Part of a small language model's weights.
Size: 4 heads of 64 (1 for keys and values), MLP 1024 ReGLU.
Training: 365M tokens, 5568 steps.
MLP neurons of a small language model. Each row is named by its layer, matrix (down: output weights) and neuron, and shows model dimensions 128-255. Each number is 128 + 32 x the weight over its row's rms, rounded and kept within 0 to 255. Numbers have three digits each. A neuron's up and down rows have the sign that makes its largest values positive.
A block is one neuron, or neurons of one layer that tend to fire together. After each block is what it responds to, as a language model described it from the Wikipedia text at the highest values.

L4.down787:172179124094100149099127118089146115102129140180131094134103100121078183166154094104046079165130142090124095132090148099113088127133065072152176131150143122083158128124133135168088113145116114202048126153187120126118142142168105134122120183131134144169133154074141142075094129066146163153130136100103129147223173102161153112091169152111117168094133175133093154131133054149136083161089
Description: Mid-word fragments. Second word-pieces inside ordinary words split oddly, as in ph-il-osophers, cat-ara-cts, disp-la-ced, Em-ba-ssy; also some sentence-final periods and quotes.

L4.down479:145142150143107123072113134154168142094141097100126100160064162109185158177118163132118137173130166106154112160124125163144148150138073161124195118108075113143130112085059098129104116074150128141118143102087104158115133139151153137119092158143093137174151127151160131157146168157092056145137104136096114071076177122165116121185124150105132112169187109130128215147148105114132169135150
Description: Coordinating "and" between names. The word "and" joining two names or labeled items, such as H1 and H2, Hopewell and Swallow, Aryan and his friends; also tokens right after "and", like his or they.

L4.down40:134170105143151143107133128094160151072123124067090167152119121106137106105087113113159154163153143098139119112130144128173085152127119091149109069198178110130085138111118100122143175099202133132130152115167096148091168168095150079185128166126100111181086149094125042138182150114092151130155108156104097144116133130105090110130080140151129123140131078141131186103122126069123140160140
Description: Wiki heading equals signs. The second = of a == section-heading marker at a new line (== Early life, ==Release); weakly, mid-word pieces and " and" between nouns.

L8.down55:196152069089069117109119105061141063137140104087146103161130148121160157170094135121144112190179158172121165102170134104122121114078159161120167108195113092166124164116146127122148137125082091103158140123114121160137083155106136103146133123097137112115163108082144177116126191124114089207115201093207118101228072150141019114074090097151160127113077146091153146212130144126110149118100
L8.down142:153080099086132161112156176124152158123194166091111187171121168143098167133087133106128086069092105154135136120114159171184087158139103159116111140128102147110099165093076149119146191064071152091067155135163114105102148167147197072148131113150078168150188128173090167139104112074073097145171141086157168130120133199113050174131099134160105131170099080114130118153115122139146151095112
L8.down357:145114086152170098125114061131050124127171092134140124155079058160064107108134137127144144114114166182129075136144151156105127106128117148164104110196112076180083128129067147148134128126077123120110158126125127090096149152139128217147114100129134160144220125131129080082145149127168115150161106126139193080114105055144065182174163143125106145098119145106143169091185152102132129087148
L8.down473:134122055129091151134152146047137115116114137098134023148172106048082127149144131123081099125081112116093146127145177119139120148144119113122132106104188092126118102108094138106104134124086155163126125120118076174181093180165162097080165113157060147116105133165131127123122155132167126174135086058152116055110186136187093168141164125123185110170134171098134157133124063142132134169067
Description: Subheading equals signs. The last = of a === or ==== Wikipedia subsection marker, just before the heading text, as in ===Box office; more weakly, inner hyphens and word pieces.

L11.down12:176124133131123133125111092131121116145038099172115116123169142091066116160139148113129159129117111128135110170101145145144089109160127146037138092131145117137120099103137153140201182122164114097111129117149104096112069118071118104131133138125125144166138111111153133149080103169146150159101171097063158153149118111127057141109144145098103157170094102105090163101133063141119091132166
L11.down104:168090216127054115147127094114096097132102107083117170130140140125136111121169202173113109127184079164138084134151130126162166114117136097131046139092119082110166074097197179148110104093160131127116097108120120136106158159144161095196139084081083164110102099117137084146116147097144120067106168154131124096116130144132080110104106164158000177090147147111105117087122101174076135150107
L11.down166:124094132138094114096106095152104116065198075166113161134112129180085127080206125110130099120097150121176163192175192175132117132141134147191024129229158090126189047149197196134152147131085128128131134135088135095134120139080163171181107085127163133136140138124112059120106154101159110084141064181122175164145117146100120184155077143140155153118156125151129105079130104092147131156107
L11.down172:123164114066147090144108080041112151095079154114134092126113165080152142126108115121120082149138111158143121189148127122183125154140221125132115096148117108098104169100117154073115114096161130192152144150159062126149134141109126148138088132115117127165164077161116154124158171142097149109151169082108150101057136112119146097129105136157058107116123110101124167165109108116107109117110
L11.down199:138068071117159146143086151160146127111161120125066076060149113120084055104162130132104133148141120144116085172071134086137176113101111141147136160163077203122149161095148165121175172142159139122125142142093096186114151064093181135100177181106122094096108091078114144132109098173142145161121175102124148145107107154120045116159132150099118158133113139131124159130165131092162143114135
L11.down343:099066144127192132065111112105117121144089138123124096062105122122114160093114150100170138089128106087088138177185114084137093134081175161164129128089085181129184079154199124127102141212129109124141165116151081106108173161150186124141136165109096091170116161137080186146131149136108101120117094173129131104118208100200135125150125129151048137054148095154049117084127121043137084082099
L11.down417:110137207038147191106112149126100111100148123120070100137131104137085112088149167109098096161079056225103109112124117142164130166129133092108091135137149084119130138077131071133118077141176144127194176109146101167166101100106164091144142095138061089133097102108106094083126121118084136169142121104160103140088140119160000138097116134155124132140094152145130090108113150142166144160133
L11.down529:144147102114120225100129129100168133149168165126158105097051167139120045180111131110197155111097087146141195097115160121128116202101130124113152144174148088099126092155076172138134106131075145108123089200155158114167147155134104232158101097127078154186115110105116125177136092141107127129124151166117139113139121101151158123165158139171144133096123151133116106106150154163109184152089
L11.down556:157091146141071105176163088056152185111148135063178128115117110161171094131068202140152115114063153159127141166159112116192106133113153086082094134144097179134083085143201153104093123151148143143122127145103125087070091182122150134174137099104114150127127138120098119146126150129142159131152095116129124081192091131132151069170099130105043137089186143201065084139109144069081121102157
L11.down570:143069125130087119109166167183117141133180161160142124112072175126114121111177080169105132159130079146119162117112065100170098098195115149056130127171094130087105068113208134148166154079108128177148123156121102134180137175141137143122101115179075114124171099125141140131145098122116105110188127175128147114134125127126073118016126199139220147167110142079146106125148079134179125079119
L11.down596:117165153133116103139125100121125104109125102113092097131143141111124148123158161060068114125092099221092114110091128136146170132123079136100127076190112097154129160123063168143149126093107125135173162050104160139135200141121096131114181128116115078138111076153125103105114119131062132134042124117077152110152116050145025149132113159133133191101172159167152114129094115152098129142186
L11.down722:175129154112132124164150100123101098100084119106093094126123130135101154161132153125146040130118132172089175106087111111110137133079100109121156118161132118080132129121109093158165137175117157108096117073125142146139061150132141118127180102114086136126124108140103119105099112084141096112089135131142155121088123124172007158155077116152164130112121115148065091086150162106167099134137
L11.down794:133166155119114110142111110094101142145092069090161091126145123224134138076134126162203099120125110131121142150144119107109173166145123164186136094089115148130176134117158175075087038113087120178050141139112108077088180138118131129100123123140135122152105120142098073111085099196132140174147117101083121052147151118149092128118085083114112134142119123167082140044134127129092135115163
L11.down920:117095086112115144154087166227084080124136135134127197101128116099160107124131103130111145096137098174147097223143178177131127130147097118069104172132180073158141119073150186113170140080110138122149111122113141168149187114075112113177173118135113131121136184140140141127086156130154131075134126112156139076103131119090160127090093081133086127111133091160106187112142131167189158114189
L11.down967:116195070153105143103149163153125152096118135087104165086115101126131175148107076068125122148110143161155102117120177098116127160174150164131165135118174124141174139121129154203150106117160105119129103121118075087203167082112162161129178097160134164049134121122149154135136137099189162102075127081086053140174091080099035101157083160169122115098142140237119133149132093125129131129109
L11.down971:133127107136118127091142129196097153179098062156086095126142151123124102126117130160122103101154082143097071075146175182201122082123090089133209115165132120109126137107173159120165162139147154125103082138133097124138099147172176140104102101084084148127128165097121112138140134197145159173148097091114142153166142087181071189185083196172074153142132114119122150121117099172123192136108
Description: Markup and parenthesis openers. Structural punctuation in wiki text: the = signs of section headings (Early life, Biography), table pipes, and an open parenthesis after a name or term, as in Claudia Muciño (born.

L8.down31:110121142108106144068115218141155083108153156098141052157107117122126165107137089164085098125113079164142198087159074181157145101119067126134119121149129131055108163119154068142134128132167110170143132117106149110137095084195107140103117141107049180178132072159133091136183163191128083170121136153176128173096144181125084152209144097121125146099131085139202099097170113081207155106121
L8.down378:112112117131122167119140166132124142124106130135156140176140185184141135109144148176162148141110144091118108129132153085134103129164096096110121053177176117126156082131152100139135166141149079164147047095046111127151121089126032135191137093160089143108083091140117115139088121137142151145113063125068161083159186127073180127068160104120110147091070122124096108145121160122127177131169
L8.down569:078124162150092127120167201166138069167184165133114133123136121112209233116088102194131091166114133127131101157116147166186124088142152155109121132134147138110181149115137103163113072147143114157062113092124104136146107121158038137113142156114108116074130105102104100139107145139121176111138100100062118075144097145093159146086125122111142127117119067154128154098189082135169121110110
L8.down977:171167187154142144178073131152142171084148059176071169129139117096139157131081102132123104128154095196126079132127152137092136085059163114080101179130126134136128136157160156088090160156152193161133122093148143142147120163077118114119154089152130138136106078085133137171104112106145184149118118093117145119066121085204160123130104119154078084131115146139172134135126173121143145109119
Description: Mid-word fragments. Word-piece tokens in the middle of a word split into several pieces, such as pro-du-ced, sym-pat-hies, Ge-min-i, sum-mar-y, arch-bi-shop.

L8.down43:170147125108149129094159094103118108133087100103165140094149132121140140127140200101111191089108158141145169073097120151194107114198185132141201059169185143105140124166117121079103103093110085156173131133098134213116124179122154159156140145091163157128065052111156147147172152118122134165098132161150097127096097110168094117139146141109158050104135184111133124075075138123189153094175
L8.down159:083119116183110132098168124165117089135098130157161144115126085129093148134109108086083153171101153199138089136136078161113105179152145065159162102098146120087101117105119168096121105151106109089114107092080102086153151190108149097129120152099178146122181125116121130153148119149142116151150068127106099150091086085073016107093103106170159148155119145152160137120097153161139177169155
L8.down216:134190178169150161124094059114145173112121172122109122118135060104166131084135127147091119141118114172122056127110137153135156200126141176160106081101178123076182137117146077075132118138132078165155153097064102127105136191129088136151139120126137153096083087158152124137150155109095141132125125131165078132054123161092053118101155144119104075153149146149086147114108102099164121142153
L8.down708:121132154195151155157127148165094213119090130120083071150068127219069120075137177114113125097123140144149110087149155140168080131119120123079122127155133110121166120091116140130122136107142099093108096134150106196145048101134118132103121162108167191142099141110151101153134176132162135155112151127171167128143114145098181129129174160159125129101134098129143137046166067144179140183106
Description: Role and title nouns. Fires on the final piece of a person-role or occupation noun, often right before a name, as in drum-mer, bass-ist, astron-omer, General, start-er; also weakly on possessive apostrophes and wiki heading "=" marks.

L11.down7:115117111151079156136103058151117103093118066154085193146158141144154120125119088053124157154145120130119077128116175131164079079097173090092102116106094152146218192118072127093138130161117151158139098096154141158173130156192102115109141118117157121081133140089081070138140132122117125073091156102101097113180171147134180132140081151151097128204112076174128183114168073123098065147124
L11.down68:100139132109081131123103161143153113149103116045066111134055115128102115177138131198077108124072111119139185146150119164144125112125167131100171124153141109155101101131133136173149133127141132121117081134143173211140160106079108098150101131122098206117052088153145098161079120118140105089125136111109141114182160155119124160138130104151141096153128115153119103153067161088070121141108
L11.down107:134142131082128097108137162115096124068160091128085164122081171096116112130153113075209124093151145116072060147123148130161154138102202100184182143111098129111147180078098086180156097165105143143138144118122135092172120133195096106151100087126119082163126151129118097083134115128080114112150157170164129151152129112078132199105143145134161133145115149157114091145138175068129083104115
L11.down144:128116043126084178114140115112067084125133115079156092177119155080198151130146098212152190121106160070180189091102131124112099131152074083130188123148113155109108141068159104136153134067094106228110138142124114112076103192110120119103096149127105110101141105089118051133145141113148109129128153123084114174129171133143128116111176126082174092161178153129131151115169100121133131094191
L11.down206:100129115116094129114097133107188149089139189110115178138137091145121110118126109150138145086140085175147140099108149154110143059163133146142125154177130160110169142137202153161083128088175094118147063157115156055143151112065124148106117104149185096143108140123155119086141176106093107104081109206127145117128112136114151096132140133147134172118137135131135207155142108106141155137174
L11.down212:150102152128128153129160207128090122143148157155160141125105189181107152117141147091102177085174091136062099091162067165116139134129142114132116155112097139119162202093069155139118081108157135126210096102132122167180163094082110149071108075129136165096073138141139115090118110162099105121164095204175153142177060153147129103095153096131084070157133137174144121130059106175106139115149
L11.down244:179157115114127158065173155108073043097078139099140116114136143134088150127079076110139157120178109151160196156113152140138145116117146162161143151159186159087171102161207100154129158167147168125119118136136059148136149198112180073123134144112164162128139090088119078120163156152120138163109194071048101134111117105067051137177093132119176120158148125196101135164101125114166149105132
L11.down275:192132083170136083136127155146108120112134084147103104140135135190125169161114081137129061161134157112141086152136090147138128148138126175109171064144116118143112156114143128149113115115090126138144146092142145104085164096134114133108151127081125081093143181133184189104144116164127122103138110107110113129112126174046113138084134162115101165148106128121113128136129135148138059102102
L11.down472:145142103113122139110099155057192085127073173148157110116102106155141146101120122128120151143100072102199086124116115055159082150150080129109115101154070123112111063158166173169094158080132077157119119152121081117133124146148116166141112151095083120089133071165169097118066130153168146125097152114145127134125162139079135131121130149137152083062118121179030105118120086183151170114139
L11.down514:079089129060138197130106150115159149114163169162111097139152146143115151125186160108121107166099100163064129128106104139159134050120107129162115097070143099161131110129093096133070078149135127105146169144088112177207121155123095116122119128115107116091113098085167174109123128089072109175133063102173122158163113115169067116170113149078144151114094127123136106120152146153171138130139
L11.down562:102186144182130114091111163094108145151091093145129113141105114097118132120148062108135115131110114157115136127174113107097111084090109147136106144120117132129094143098109184102136080153175142141186093116130165117111157106131179162082132124125112137137136139130154174153126146162099120083169121200146157092195176160139091157122173068143112176119123121149139089099187146136148141134048
L11.down588:129103074176128122177129158073151137153172145164068146138190142106133145190091106121099148125097073079146148127116115127111148155095099153189138120107098195155178101153162190191157165148141201170117178159154114128154104137147166117070071126142137151101139124084123149114121107158148082123154087167107114090137103107125158101178149111119127142111134181188139147127106064127150116115124
L11.down621:088141125156114181162149150110154131159155118100094142106127154111131087131131157160103170065127134143156201091170138159134146141133186132096155130132153129083130165224106118158133162111104133116177092159095101176153141162109129099119083071078125187144103049143134105174143097061096135177126122141158152184138133129118119129166160150162165058144185093128169120125109056035112155146114
L11.down659:100119141127133161128080110176075102066207172152100134097102182158108068079132148136177091095184099137130122072113127104149110111165134091152117101122149080092131148142077126081161145101109132103076163155148099113110158174149206077132134159149088153074108107082131150125141091129079162132141128118175169170125102136098147124176176115179069100143113165157117117130127147119147179147135
L11.down859:120112104152162109136082149179177189022120127094119132111112119099131121165157085109098164142125169145117105172130161166123108157178114162128197128122143061133068126156181041138127146141114140138058142096111118136149126070159091092135135120124146135146148133117071153141098157144148111066135125136081166106112129157132146118118107160153101117135084112077092140082160167119140146168081
L11.down934:124086140116120145116149148152092121077152177161083105107111173108107144128177120090172141151120133083153090153196160116153093115131083119148128179146135137160174198083106071156163111131165133137129059196140068130186115092158146155165136144160132132082089146164127123139122141087141099127105099182161083133156180167129204204146099103104111104142152137106125192146121138199143122101099
Description: Mid-word fragment continuation. Short word-piece in the middle of a longer word or name, between its opening and its ending, such as ele-va-tor, El-vis, obser-va-tory.